Part of a small language model's weights.
Size: 16 layers, width 512, 8 heads of 64, MLP 1344 SwiGLU, vocabulary 16384, 66.6M parameters.
MLP neurons of a small language model. Each row is named by its layer, matrix (down: output weights) and neuron, and shows model dimensions 368-495. Each number is 50 + 10 x the weight over its row's rms, rounded and kept within 0 to 99. A neuron's up and down rows have the sign that makes its largest values positive.
After each neuron's rows, "fires before" lists the tokens most often just after its 100 highest values on Wikipedia text that the model never trained on.

L13.down1305:42 39 46 70 39 26 53 38 56 41 58 47 50 59 55 75 45 47 53 55 61 63 41 46 43 67 64 43 50 65 21 51 56 51 53 46 33 44 62 41 52 49 55 66 45 54 55 48 56 41 64 37 53 57 43 35 49 55 54 31 65 56 54 50 80 67 43 49 39 34 36 56 47 33 50 45 32 36 54 68 43 37 75 44 49 63 61 37 66 52 44 61 53 48 49 60 57 61 80 58 47 66 46 65 37 53 53 25 47 39 35 46 52 56 63 57 48 54 52 65 50 47 47 57 48 54 38 57
fires before: "\n", " |"

L10.down1335:41 42 45 57 55 51 59 61 55 52 41 50 50 51 52 37 49 55 44 46 53 61 48 56 37 53 55 55 38 49 63 41 57 46 59 47 54 19 48 41 58 34 47 59 46 46 51 49 51 42 62 40 54 51 42 60 53 43 51 67 42 41 49 45 25 52 37 63 56 66 54 68 50 41 53 49 56 49 30 54 43 26 43 52 48 56 36 54 49 50 50 46 48 41 46 37 56 65 11 40 48 58 44 67 47 38 52 55 46 43 62 41 36 26 46 50 55 46 57 52 55 62 41 58 53 54 56 34
fires before: "\n", "The", "===", "-", "In", "A"

L9.down710:66 39 51 48 54 54 49 47 34 24 52 56 32 51 56 36 40 69 50 52 61 29 60 62 48 62 45 61 56 58 43 46 52 32 32 40 58 53 64 59 60 42 48 43 53 60 49 38 60 49 47 56 53 52 48 43 57 50 33 64 43 44 56 47 58 42 54 25 58 56 35 42 48 34 57 42 62 44 48 46 52 51 56 47 57 54 61 40 49 44 59 42 44 54 49 46 48 46 69 45 62 54 62 57 31 45 48 40 53 51 41 57 46 37 38 47 49 52 47 52 48 35 46 51 57 62 69 53
fires before: " |", "–", ":", " –"

L13.down608:60 32 56 61 36 56 52 37 47 41 56 71 52 73 53 40 47 75 47 54 48 36 57 45 57 38 51 58 66 44 65 53 43 44 40 53 50 62 54 45 41 44 66 33 64 40 61 50 45 49 46 74 56 52 53 59 56 54 67 42 50 56 58 62 48 47 53 33 52 50 59 34 32 45 34 69 46 70 51 56 60 53 53 46 71 50 56 44 47 42 38 56 43 62 64 54 46 54 44 42 45 50 33 46 42 56 30 51 62 62 50 51 34 56 29 33 42 52 41 53 53 54 59 37 43 54 49 45
fires before: " |", ":", " of", " the", " a"

L13.down285:53 71 49 42 56 64 36 36 52 43 55 47 39 39 57 65 38 57 49 74 52 67 42 46 42 54 75 50 54 53 29 60 40 42 36 46 47 52 56 50 42 47 46 48 67 53 57 48 50 52 53 69 42 46 41 55 50 45 35 45 46 53 57 53 57 57 47 49 67 60 46 55 32 50 38 43 63 46 49 52 47 52 49 50 69 41 59 47 56 43 59 51 43 50 48 56 54 82 77 57 68 53 43 57 50 60 37 25 52 48 47 44 40 44 54 50 52 67 64 67 48 59 35 46 59 50 38 73
fires before: "\n", "|", "-"

L9.down366:61 47 61 65 43 42 49 45 54 42 59 48 55 59 63 51 39 31 44 49 67 45 49 48 35 59 64 52 39 57 48 47 46 61 50 64 44 39 51 51 44 60 52 60 51 42 57 45 72 54 51 64 51 28 51 35 34 45 50 48 35 40 49 53 59 62 59 54 50 58 42 48 47 53 62 50 42 48 62 44 32 22 59 34 61 55 72 40 62 40 51 60 54 56 60 49 52 47 73 59 50 46 41 54 41 56 57 51 61 54 49 49 60 62 62 64 48 47 44 58 44 43 42 55 39 66 46 43
fires before: ".", ","

L9.down341:57 57 50 68 65 41 68 55 60 53 58 47 61 52 49 62 27 51 51 50 61 51 43 28 35 43 62 71 60 60 71 38 50 69 51 58 51 64 60 48 56 50 51 51 32 51 51 30 39 53 37 64 44 57 65 45 42 48 46 44 53 30 55 53 50 42 64 49 47 38 51 55 49 47 59 45 42 49 45 37 41 60 56 33 57 55 45 46 48 59 41 43 59 59 52 43 28 37 54 71 51 48 56 40 50 54 30 58 57 32 47 66 56 53 66 48 52 65 52 42 52 65 52 54 58 59 45 44
fires before: ",", "."

L10.down1324:49 60 47 40 52 36 37 56 72 52 50 36 44 51 59 46 44 48 47 56 61 49 42 48 59 42 54 44 44 50 57 65 55 49 56 38 43 36 41 51 50 27 43 62 41 42 46 69 63 60 47 55 67 45 44 46 32 56 61 52 50 47 55 54 50 40 70 45 50 57 48 48 54 61 48 71 46 57 39 55 53 61 30 41 44 40 51 49 51 53 65 36 33 60 45 51 61 58 50 55 45 65 58 41 55 57 68 66 60 63 50 33 55 59 51 65 52 39 61 61 48 55 35 52 61 39 45 39
fires before: " |", ";", ")", " /", ",", "."

L4.down445:59 63 61 41 52 51 32 56 57 42 55 47 54 62 42 56 46 40 37 52 49 65 42 47 64 48 55 76 55 29 27 65 49 54 48 49 56 49 40 61 39 45 49 50 42 54 31 44 51 61 70 64 60 65 53 36 45 29 58 35 52 49 49 44 38 51 77 38 51 60 35 37 51 65 38 50 68 39 51 55 44 52 45 58 48 60 39 47 40 35 41 61 40 46 58 50 40 39 48 46 48 61 55 46 68 39 64 57 42 45 40 59 44 50 76 45 39 44 52 45 46 52 58 56 80 55 36 43
fires before: " |", " of", " a", "–", "+"

L6.down1121:51 41 51 59 62 36 46 47 49 61 53 56 47 55 42 55 57 47 62 42 57 31 42 49 47 44 40 70 45 49 38 55 35 53 45 49 65 53 50 60 61 57 38 65 59 63 52 68 44 49 54 60 47 53 41 42 51 42 46 49 28 60 39 39 63 44 49 44 39 49 49 35 49 38 42 70 36 54 48 33 51 48 71 43 57 59 60 81 34 63 51 48 44 42 40 41 56 61 38 47 46 32 60 33 53 49 62 61 54 50 27 58 34 51 61 60 29 43 52 60 55 62 73 48 56 42 49 43
fires before: ")", " (", "^{", " d"

L9.down1008:36 51 38 63 54 45 56 59 28 43 29 56 21 54 40 52 66 43 49 62 65 46 60 35 48 50 62 54 49 47 63 34 40 57 60 42 45 49 54 45 52 40 40 40 46 53 57 47 49 53 48 42 51 54 38 52 55 58 59 42 44 48 51 40 33 51 56 40 51 56 49 54 34 57 42 55 40 40 55 33 58 49 52 61 50 43 52 59 43 45 51 59 45 65 58 29 49 39 12 35 52 41 59 68 58 61 53 47 53 55 44 41 46 63 47 39 57 53 45 44 52 51 47 50 42 62 55 48
fires before: "\n"

L13.down1007:36 58 57 40 43 49 59 55 70 41 38 36 46 21 49 61 48 56 57 60 52 51 40 35 61 62 58 41 50 47 33 56 49 44 61 44 29 73 46 53 42 60 39 48 41 55 46 68 56 38 59 63 55 61 57 34 48 49 53 47 52 50 46 59 50 55 44 47 53 52 40 59 59 54 48 42 59 59 57 32 65 51 53 47 49 57 50 50 44 48 60 54 50 50 48 75 65 48 99 54 54 56 59 36 42 51 50 55 35 43 47 43 56 36 69 48 49 53 59 63 52 52 51 42 48 61 45 44
fires before: "\n"

L10.down378:55 42 52 52 48 59 47 67 53 36 61 41 59 32 52 46 39 65 47 51 57 58 42 67 39 45 43 46 59 36 47 56 33 54 56 45 42 48 39 40 53 53 65 49 59 56 43 47 49 54 59 48 60 44 35 73 59 60 47 53 42 61 59 44 42 58 56 67 60 44 46 58 43 56 50 50 66 51 29 42 46 55 51 43 55 65 47 47 52 44 42 51 46 40 38 41 46 52 27 56 42 41 37 63 59 50 40 50 60 44 48 32 26 26 70 47 61 67 62 56 51 39 55 67 48 47 58 66
fires before: "\n"

L9.down1132:47 66 65 42 54 21 60 41 54 36 49 38 59 33 50 49 38 44 38 45 39 39 59 51 47 40 27 48 46 53 60 62 59 64 44 29 57 51 47 54 53 49 37 50 27 34 42 40 54 52 41 67 40 45 42 50 54 41 55 17 40 58 42 58 59 58 48 55 53 64 30 46 37 42 63 49 61 42 45 55 47 34 55 54 50 36 56 51 67 42 65 65 67 45 39 47 55 67 27 66 49 55 31 55 40 38 62 43 54 51 55 32 62 59 40 53 51 42 49 52 66 42 54 44 34 59 70 43
fires before: " |", ":", "==", "\n", " /"

L9.down182:48 50 65 70 43 36 41 45 40 46 61 55 40 40 66 44 44 51 60 37 44 55 55 60 46 62 60 56 56 48 63 33 39 50 46 57 43 42 43 40 32 56 50 67 51 33 39 47 36 47 43 59 40 46 37 43 45 58 47 35 58 35 60 69 69 49 57 41 39 52 50 35 59 52 29 43 30 37 54 57 55 46 54 34 69 76 58 43 51 46 41 57 56 48 60 52 48 49 67 46 58 46 80 75 43 43 57 64 51 42 55 53 63 41 71 39 46 39 41 66 44 41 49 63 40 54 47 29
fires before: ",", ".", " and", " by"

L4.down184:51 54 34 43 64 41 33 42 58 54 71 59 67 57 60 42 48 45 49 71 55 47 48 47 43 49 46 43 47 46 52 38 52 74 67 65 49 46 54 40 51 64 65 44 57 42 51 56 51 36 45 39 53 47 61 61 50 44 40 48 48 62 68 42 42 52 53 63 29 52 46 34 60 50 68 31 44 51 56 29 43 47 54 49 59 45 59 42 50 67 54 55 53 46 57 56 65 54 38 54 36 41 56 64 49 50 68 52 44 48 58 49 48 53 49 38 54 57 52 59 48 58 59 54 43 29 50 58
fires before: ",", ".", " he"

L10.down1019:50 67 59 61 41 48 39 34 65 59 63 38 59 43 58 48 43 40 46 52 40 50 59 45 37 47 50 50 46 57 61 56 64 47 52 43 52 44 53 53 46 49 54 66 57 32 52 39 67 53 69 64 43 49 59 42 54 66 59 48 39 43 43 42 43 58 60 51 31 37 43 44 48 52 57 39 56 31 49 50 49 40 61 29 68 41 46 36 48 46 60 31 58 49 66 30 27 52 23 62 53 33 46 44 47 44 20 57 49 56 47 56 68 45 46 46 56 56 59 56 58 57 57 64 70 46 45 48
fires before: ",", ".", " he"

L13.down889:58 55 67 56 44 55 57 37 44 32 47 52 37 25 55 58 59 54 52 59 44 44 64 34 52 51 39 62 57 45 46 56 65 58 40 44 32 48 54 59 65 44 31 60 42 64 56 47 46 51 56 51 40 59 43 40 47 57 29 40 64 50 52 46 60 63 63 47 46 63 42 55 62 35 60 49 52 46 66 49 60 61 49 40 54 39 69 64 50 37 57 66 72 44 45 70 45 52 49 63 60 50 58 51 46 65 41 47 54 46 44 48 49 49 45 44 51 61 54 42 36 61 53 56 55 55 71 49
fires before: ",", " |", " –"

L9.down1007:39 31 55 52 56 40 55 44 59 47 48 34 31 36 59 70 37 45 45 63 48 37 39 46 47 38 58 55 29 59 63 58 56 40 47 46 45 44 41 46 67 46 46 54 41 45 44 58 49 49 68 53 74 33 51 51 45 51 41 27 31 45 58 55 41 55 54 41 38 53 44 45 45 64 42 62 57 46 63 51 52 59 49 46 35 53 47 48 35 62 38 54 42 66 50 38 56 48 27 50 77 61 46 49 61 40 70 49 55 60 56 65 58 49 40 60 49 42 54 49 66 41 62 47 55 64 56 57
fires before: " |", ":", ",", "″"

L9.down523:77 36 37 42 43 40 59 51 39 55 62 61 52 35 57 38 56 45 56 64 54 60 56 47 39 44 45 51 61 46 39 30 53 55 50 60 38 53 57 75 48 52 60 35 55 58 62 59 37 43 37 41 35 41 40 60 61 52 38 36 47 43 65 59 36 54 55 56 57 39 51 31 50 46 65 52 46 56 48 44 43 43 38 55 56 47 38 56 59 56 54 43 50 48 60 42 51 51 46 50 49 22 66 54 57 59 58 62 52 43 48 53 43 58 49 40 60 46 44 62 37 48 56 68 64 43 44 48
fires before: " |", ".", "ch"

L10.down431:46 43 69 48 41 42 55 45 40 57 60 53 38 60 42 64 40 35 59 55 30 51 48 48 63 44 44 52 44 60 58 47 63 50 42 42 43 67 51 63 59 46 49 42 52 70 50 45 49 46 63 47 42 52 55 44 53 39 58 39 31 45 43 50 62 71 54 43 40 33 49 64 51 55 38 79 59 40 55 49 47 43 56 54 59 42 38 57 50 69 40 50 49 55 43 53 34 47 59 37 45 44 63 46 52 49 38 74 54 52 45 55 39 55 53 43 37 40 60 69 69 56 57 51 61 50 53 52
fires before: " (", ")", ".", " to"

L10.down379:52 55 39 46 56 61 45 57 53 54 52 64 49 59 49 35 63 54 63 62 47 38 52 68 60 50 54 52 59 38 69 45 44 56 49 62 93 32 47 50 34 47 47 54 56 59 50 46 40 44 44 42 63 47 53 51 50 51 58 58 57 48 54 36 30 45 49 60 46 52 56 51 46 54 52 60 32 56 58 55 44 65 48 56 43 59 51 48 43 53 44 47 46 51 72 43 44 43 00 52 45 51 45 47 69 57 44 51 52 50 61 44 68 53 40 59 45 44 38 45 58 57 45 42 46 49 54 43
fires before: "\n"

L10.down721:55 42 34 53 61 43 48 52 45 59 61 43 43 38 78 34 67 50 60 59 47 59 51 48 62 41 44 54 57 41 52 35 48 44 39 27 73 28 52 43 65 50 47 31 48 53 47 54 42 52 65 39 61 56 45 69 52 50 32 42 38 31 43 49 46 43 56 54 48 53 52 52 48 50 50 39 37 52 36 50 31 42 53 44 44 59 47 22 59 59 58 49 43 52 62 38 60 57 58 48 44 44 44 60 68 49 36 65 77 36 57 44 41 49 44 60 65 56 44 57 45 46 49 58 57 29 42 25
fires before: ",", " of", " in"

L10.down570:61 39 39 42 46 54 46 58 51 53 62 43 45 49 33 41 49 49 65 49 61 47 68 51 64 54 40 45 47 46 65 46 47 45 40 55 77 35 50 42 32 50 55 39 57 47 46 43 42 47 49 55 52 46 47 50 44 56 52 52 36 47 44 45 28 35 58 36 43 49 55 54 51 48 54 64 26 49 57 54 49 63 40 57 40 48 47 61 47 53 55 52 56 51 46 43 41 38 00 47 53 57 52 65 66 47 54 52 57 54 48 49 64 55 61 60 56 52 50 52 58 59 46 35 41 57 54 38
fires before: "\n"

L13.down1331:50 47 45 49 59 50 46 47 31 48 57 36 56 42 51 61 63 40 51 42 54 38 41 42 52 49 58 44 47 61 52 57 47 34 36 60 46 60 43 44 53 51 49 47 44 55 20 54 40 36 60 52 60 57 48 52 56 44 55 56 57 45 54 37 64 71 56 73 70 71 45 47 52 27 60 47 52 41 41 50 63 53 35 36 46 49 40 41 43 73 38 60 38 47 45 43 37 38 81 58 55 40 43 51 47 38 28 55 60 61 40 56 59 41 65 41 31 67 34 65 62 81 53 56 39 54 62 44
fires before: ".", ",", " to", " and"

L9.down727:50 57 49 43 44 36 66 48 29 53 44 49 43 30 59 53 57 45 41 49 53 58 63 50 60 48 41 49 44 70 52 52 63 46 39 45 59 66 50 52 49 44 71 51 42 44 44 40 52 39 60 46 64 55 48 43 56 53 45 44 37 45 39 55 48 47 54 46 46 49 43 39 37 46 55 64 45 53 39 40 50 54 40 51 51 59 44 42 44 34 30 62 50 47 47 32 61 46 02 56 35 44 41 74 64 51 53 65 45 46 64 47 33 33 55 52 54 52 56 44 51 52 66 45 46 57 52 27
fires before: "\n", " The", " He", " It", " In", " A"

L9.down3:45 51 42 60 43 50 52 57 43 45 49 51 49 54 51 51 51 57 51 52 59 46 53 59 32 51 51 52 40 45 64 42 48 44 49 63 44 54 59 48 46 53 52 52 43 45 26 60 43 47 53 37 41 49 51 55 47 62 32 32 39 52 52 56 35 45 42 60 53 47 62 36 29 54 55 40 52 42 49 41 57 49 59 44 47 57 43 66 45 51 38 56 68 66 34 34 61 52 00 49 44 57 58 80 56 62 46 62 52 49 59 45 36 46 59 57 47 45 35 40 59 38 43 53 47 48 65 49
fires before: "\n"

L4.down821:61 39 50 47 56 47 44 54 39 54 42 65 55 54 29 62 45 54 61 55 41 48 54 49 39 46 50 42 37 56 50 51 36 50 48 65 72 62 48 58 42 35 39 69 49 46 58 47 55 44 33 47 41 56 42 32 52 65 72 36 57 48 37 70 54 56 31 57 31 63 60 49 32 53 56 46 49 56 52 55 64 53 48 58 44 51 57 53 66 53 63 53 46 36 41 62 37 45 37 44 34 50 57 57 43 62 60 41 45 43 59 66 50 34 50 64 39 45 54 54 55 33 52 35 56 42 57 33
fires before: " the", " a"

L9.down475:46 47 39 47 63 48 66 56 51 67 52 39 51 49 51 61 69 44 53 36 48 57 39 54 55 55 48 47 38 54 56 42 62 50 45 51 56 26 65 55 41 43 58 49 55 55 37 59 49 42 48 48 54 47 54 54 40 63 51 65 42 54 54 62 42 37 41 68 67 66 47 44 37 53 60 61 49 50 46 46 36 46 60 49 38 59 49 35 58 43 47 51 50 45 52 26 51 60 00 42 52 47 54 63 61 50 67 64 59 47 64 45 45 56 55 66 38 58 43 56 57 57 61 64 49 52 59 45
fires before: "\n", "==", "The"

L9.down757:31 56 68 56 48 52 51 37 48 57 39 58 61 50 57 53 47 56 58 64 52 52 44 70 45 42 71 45 38 46 64 49 47 55 48 38 46 85 32 39 34 56 57 46 33 60 55 46 41 35 64 58 45 45 53 57 41 72 50 46 65 55 54 50 36 39 60 67 68 62 33 57 66 56 55 61 38 37 40 54 37 42 40 55 63 42 46 62 47 57 64 52 43 52 53 49 69 42 38 55 31 45 66 59 46 49 63 56 49 30 42 27 32 40 65 30 36 61 73 58 54 40 46 51 48 51 53 51
fires before: " a", " an", "inae", "born"

L9.down1052:48 47 74 43 39 50 54 42 61 60 37 48 76 48 46 62 50 40 46 48 58 47 49 55 48 43 71 52 37 42 35 47 38 46 31 37 58 59 51 40 58 46 51 52 38 30 46 47 54 58 50 68 57 47 48 39 48 42 38 41 31 54 55 61 48 48 46 31 46 60 46 29 55 48 54 40 51 57 61 47 51 52 44 43 42 42 47 42 65 49 63 68 59 55 58 46 37 46 54 43 75 46 62 57 53 44 40 51 63 48 61 53 52 41 45 53 42 38 52 45 44 49 49 54 28 70 51 50
fires before: ",", "."

L10.down369:60 41 57 65 49 45 61 35 45 49 47 47 57 65 42 72 35 59 42 36 62 39 62 65 45 52 46 28 50 48 66 60 50 49 40 42 58 62 35 51 58 45 49 56 56 59 36 47 58 46 47 54 55 40 48 60 70 45 44 49 43 50 40 55 48 52 46 56 39 50 61 64 51 41 36 49 57 38 50 52 40 38 44 48 24 48 53 44 45 59 38 76 41 34 38 36 62 48 15 52 39 63 35 84 58 56 52 68 47 50 57 54 65 51 64 40 60 58 50 50 43 39 46 47 50 30 36 46
fires before: ",", " the", " a"

L13.down459:73 47 59 57 51 63 45 55 57 68 64 48 58 42 46 39 55 53 48 52 40 47 28 38 54 52 58 58 46 49 38 52 42 48 50 63 44 49 40 51 56 66 50 63 65 49 59 59 31 52 42 59 61 41 69 41 44 24 52 61 61 43 60 43 49 39 50 60 57 47 63 67 36 43 65 55 60 62 70 64 51 58 47 51 51 51 63 38 52 52 59 39 52 45 51 51 45 42 45 32 47 43 55 43 51 44 60 27 60 56 35 48 46 54 27 56 58 48 54 49 36 54 55 52 30 55 48 59
fires before: ".", ",", " and", " to", " on"

L4.down95:41 36 46 41 65 53 59 44 29 64 47 44 59 41 50 59 67 43 47 65 32 55 50 55 32 41 61 41 47 43 69 35 62 44 50 38 38 30 55 45 43 45 56 35 55 43 66 62 52 53 59 55 45 58 48 49 53 48 36 42 51 50 53 54 57 69 41 63 61 39 51 68 62 50 59 49 43 58 50 43 43 52 69 39 54 64 53 51 61 38 58 35 46 52 50 52 73 43 10 52 41 47 47 49 53 45 64 58 44 58 56 56 44 47 43 46 38 53 44 39 48 53 59 63 64 49 76 66
fires before: " the", " a", " his"

L13.down464:50 53 53 57 42 54 32 43 59 43 47 47 44 46 44 59 47 54 65 47 51 52 51 50 62 51 63 58 28 60 48 45 56 40 51 44 63 49 46 56 33 52 44 49 43 50 49 58 49 39 57 56 50 56 56 45 66 47 60 43 34 66 52 46 43 40 38 66 45 61 62 48 47 61 38 72 38 49 53 53 36 48 40 53 67 64 52 52 56 52 46 54 71 49 48 34 54 66 00 36 49 34 44 54 52 59 47 67 47 56 51 52 66 61 42 49 47 55 58 55 53 45 41 66 48 48 45 41
fires before: "\n", " the"

L9.down485:54 58 52 51 52 38 53 46 50 59 64 38 50 44 62 47 59 38 62 50 39 41 38 55 48 42 43 47 68 41 63 50 38 65 19 32 55 58 39 42 40 43 51 49 35 45 31 49 54 52 34 47 48 44 51 69 54 44 57 42 37 51 62 43 53 57 52 65 72 48 51 42 51 63 58 53 61 44 67 47 54 39 49 52 50 46 55 27 57 50 46 49 56 54 51 55 50 64 43 49 35 47 60 43 44 41 50 48 57 48 44 50 62 50 53 65 48 41 41 54 45 62 46 57 57 43 52 57
fires before: ",", "."

L9.down969:53 62 34 35 55 43 53 57 51 48 49 58 45 53 39 49 53 51 54 48 40 41 55 56 52 59 50 57 52 48 77 37 51 36 42 57 95 35 51 51 29 55 54 33 51 62 41 42 34 54 38 47 67 46 52 44 54 38 69 55 55 37 47 31 38 51 47 42 39 53 60 52 41 44 49 67 35 55 63 54 49 60 47 52 44 60 50 46 44 53 40 44 55 64 74 33 47 44 00 50 46 48 57 47 82 57 53 51 46 59 62 46 54 58 34 61 45 41 31 45 51 52 53 42 40 59 67 28
fires before: "\n", " The", " In"

L6.down149:64 57 50 38 29 63 58 61 48 50 38 48 48 43 63 35 71 42 41 51 41 65 41 71 44 42 45 51 42 36 48 47 47 57 39 57 37 59 60 53 51 51 42 55 32 57 18 40 50 33 59 41 69 53 45 62 54 65 45 51 48 43 49 48 30 60 37 57 49 40 62 58 42 43 50 52 67 63 45 58 49 57 44 51 62 50 42 47 44 48 41 46 61 52 36 27 72 50 11 46 37 51 50 65 49 47 49 54 42 37 56 41 40 44 65 53 63 55 42 50 49 47 67 45 55 46 44 41
fires before: "\n", " (", " The"

L10.down1265:51 40 56 40 41 46 67 52 52 42 45 44 58 51 54 29 51 55 44 64 49 32 46 51 52 54 39 45 70 59 55 44 40 40 36 54 56 32 41 41 49 62 41 44 66 47 50 55 62 49 51 51 38 54 47 54 39 65 67 21 55 59 51 64 60 62 46 72 56 38 64 49 52 60 51 42 39 43 52 42 58 46 58 60 41 43 48 44 65 47 25 42 47 53 49 48 61 46 21 49 48 50 51 46 55 47 46 65 60 54 56 47 54 61 43 58 68 38 36 52 54 55 58 50 54 52 52 53
fires before: "s", ",", "th", " of", "–"

L10.down912:58 63 47 49 43 42 63 53 64 59 36 50 48 67 54 65 33 29 54 44 52 34 62 57 54 46 66 56 53 40 44 43 41 63 53 37 77 38 46 65 49 48 57 57 61 37 26 41 70 55 48 33 53 44 61 48 49 33 60 54 54 49 55 52 45 57 45 66 74 58 55 46 64 54 52 61 34 53 51 56 56 45 57 63 52 54 53 54 44 53 63 42 53 48 61 51 50 44 32 64 39 64 40 56 68 53 59 49 56 40 61 45 40 61 71 53 49 57 51 57 68 54 57 55 58 52 58 50
fires before: " |", "–", "|"

L4.down62:47 62 49 49 51 49 48 61 42 36 20 68 51 56 35 49 38 61 53 54 49 44 28 78 44 54 48 52 46 44 73 61 45 49 57 46 56 53 37 45 62 41 47 75 39 66 41 49 57 59 23 39 37 48 53 64 42 63 60 49 53 63 48 37 43 54 41 42 46 62 60 62 47 49 40 58 56 44 71 54 46 48 54 57 48 56 54 46 63 42 47 56 41 42 35 34 49 56 28 49 36 58 49 51 39 36 49 57 60 53 38 38 37 37 43 40 51 49 42 53 58 50 38 36 41 37 39 50
fires before: " the", " a"

L4.down1229:53 43 42 38 74 63 38 39 60 50 59 27 43 38 52 53 44 64 36 49 42 62 33 36 62 50 43 47 58 55 73 66 35 33 42 50 53 55 35 46 55 43 51 39 48 61 55 38 53 49 52 46 49 45 54 58 48 33 41 52 53 59 62 46 58 47 55 48 46 69 34 46 62 55 40 50 58 42 56 48 53 67 49 30 62 53 57 39 44 43 49 52 54 56 46 55 60 47 17 54 41 49 50 69 58 36 43 39 49 43 42 51 52 53 66 43 48 54 48 48 64 45 60 63 58 54 50 38
fires before: " |", ";", "–", "R", "."

L9.down395:60 57 70 57 32 63 42 43 47 37 33 57 44 53 59 36 47 63 63 45 63 57 47 55 62 46 55 53 37 43 65 43 51 55 46 52 46 59 37 36 46 62 55 57 50 44 44 41 57 42 42 41 49 41 28 55 53 71 51 58 63 51 53 54 50 59 54 49 49 44 58 53 43 56 32 49 36 47 44 52 62 52 52 69 61 51 45 44 44 61 56 51 57 46 70 57 44 64 50 50 55 55 75 65 47 67 55 58 61 57 33 55 34 64 43 36 33 46 70 69 55 48 54 45 37 44 53 37
fires before: " a", " an"

L10.down244:48 62 50 41 53 49 40 48 61 53 45 44 58 61 44 46 47 52 53 49 52 34 49 53 79 51 51 50 48 42 71 54 49 46 47 56 88 32 51 55 33 49 56 47 42 48 46 44 43 49 36 47 52 45 58 52 45 28 51 54 65 54 57 33 29 46 55 52 48 57 60 43 61 52 53 66 38 55 48 41 58 57 48 51 52 69 40 37 32 51 37 47 75 58 55 40 49 51 00 48 49 44 55 52 62 39 54 55 46 62 61 54 62 59 41 57 43 46 33 39 59 46 49 48 34 48 54 34
fires before: "\n"

L13.down363:74 54 46 70 50 38 46 40 44 55 53 51 60 58 61 56 46 61 49 65 50 32 44 58 41 64 71 52 65 53 64 63 37 55 39 78 40 71 51 46 29 57 60 44 51 64 67 66 59 46 46 51 64 47 46 61 38 50 58 62 51 50 34 47 61 47 51 43 40 61 47 67 59 39 54 49 45 58 53 45 33 54 71 33 51 56 58 49 33 56 28 38 57 59 47 41 74 45 59 36 60 68 38 51 48 52 40 49 46 37 48 54 27 52 50 44 42 47 54 38 68 44 78 31 69 55 54 47
fires before: " |", "_", "00", " the"

L4.down1100:65 30 46 66 41 32 49 61 49 40 60 41 41 35 46 48 49 61 38 34 65 46 61 49 44 50 49 54 43 57 42 59 41 48 54 45 43 54 50 47 74 42 38 48 41 52 60 48 47 54 44 49 50 50 34 49 57 44 35 52 58 48 51 52 42 54 46 55 60 39 45 47 64 53 41 57 24 47 52 39 45 48 44 49 38 48 43 39 54 56 39 60 35 56 50 41 54 64 52 47 52 56 40 54 47 38 57 47 64 61 58 53 32 45 60 66 50 64 58 44 26 37 41 46 48 73 46 57
fires before: " the", " a", "as", " its"

L10.down1249:56 61 44 59 64 57 67 53 43 52 37 51 51 43 63 43 49 55 37 53 40 57 51 43 37 53 52 44 51 36 58 59 47 60 52 55 50 62 54 51 43 42 57 73 56 50 59 49 51 70 55 52 60 70 77 49 51 49 59 50 62 48 56 52 60 33 23 57 58 49 51 54 43 36 44 52 61 46 51 36 51 49 36 43 45 53 40 72 63 46 37 43 46 35 45 52 51 46 12 47 53 50 58 48 44 40 49 50 43 46 51 58 56 57 59 58 39 53 67 48 39 40 49 46 63 55 45 51
fires before: " the", " a", " an", " his"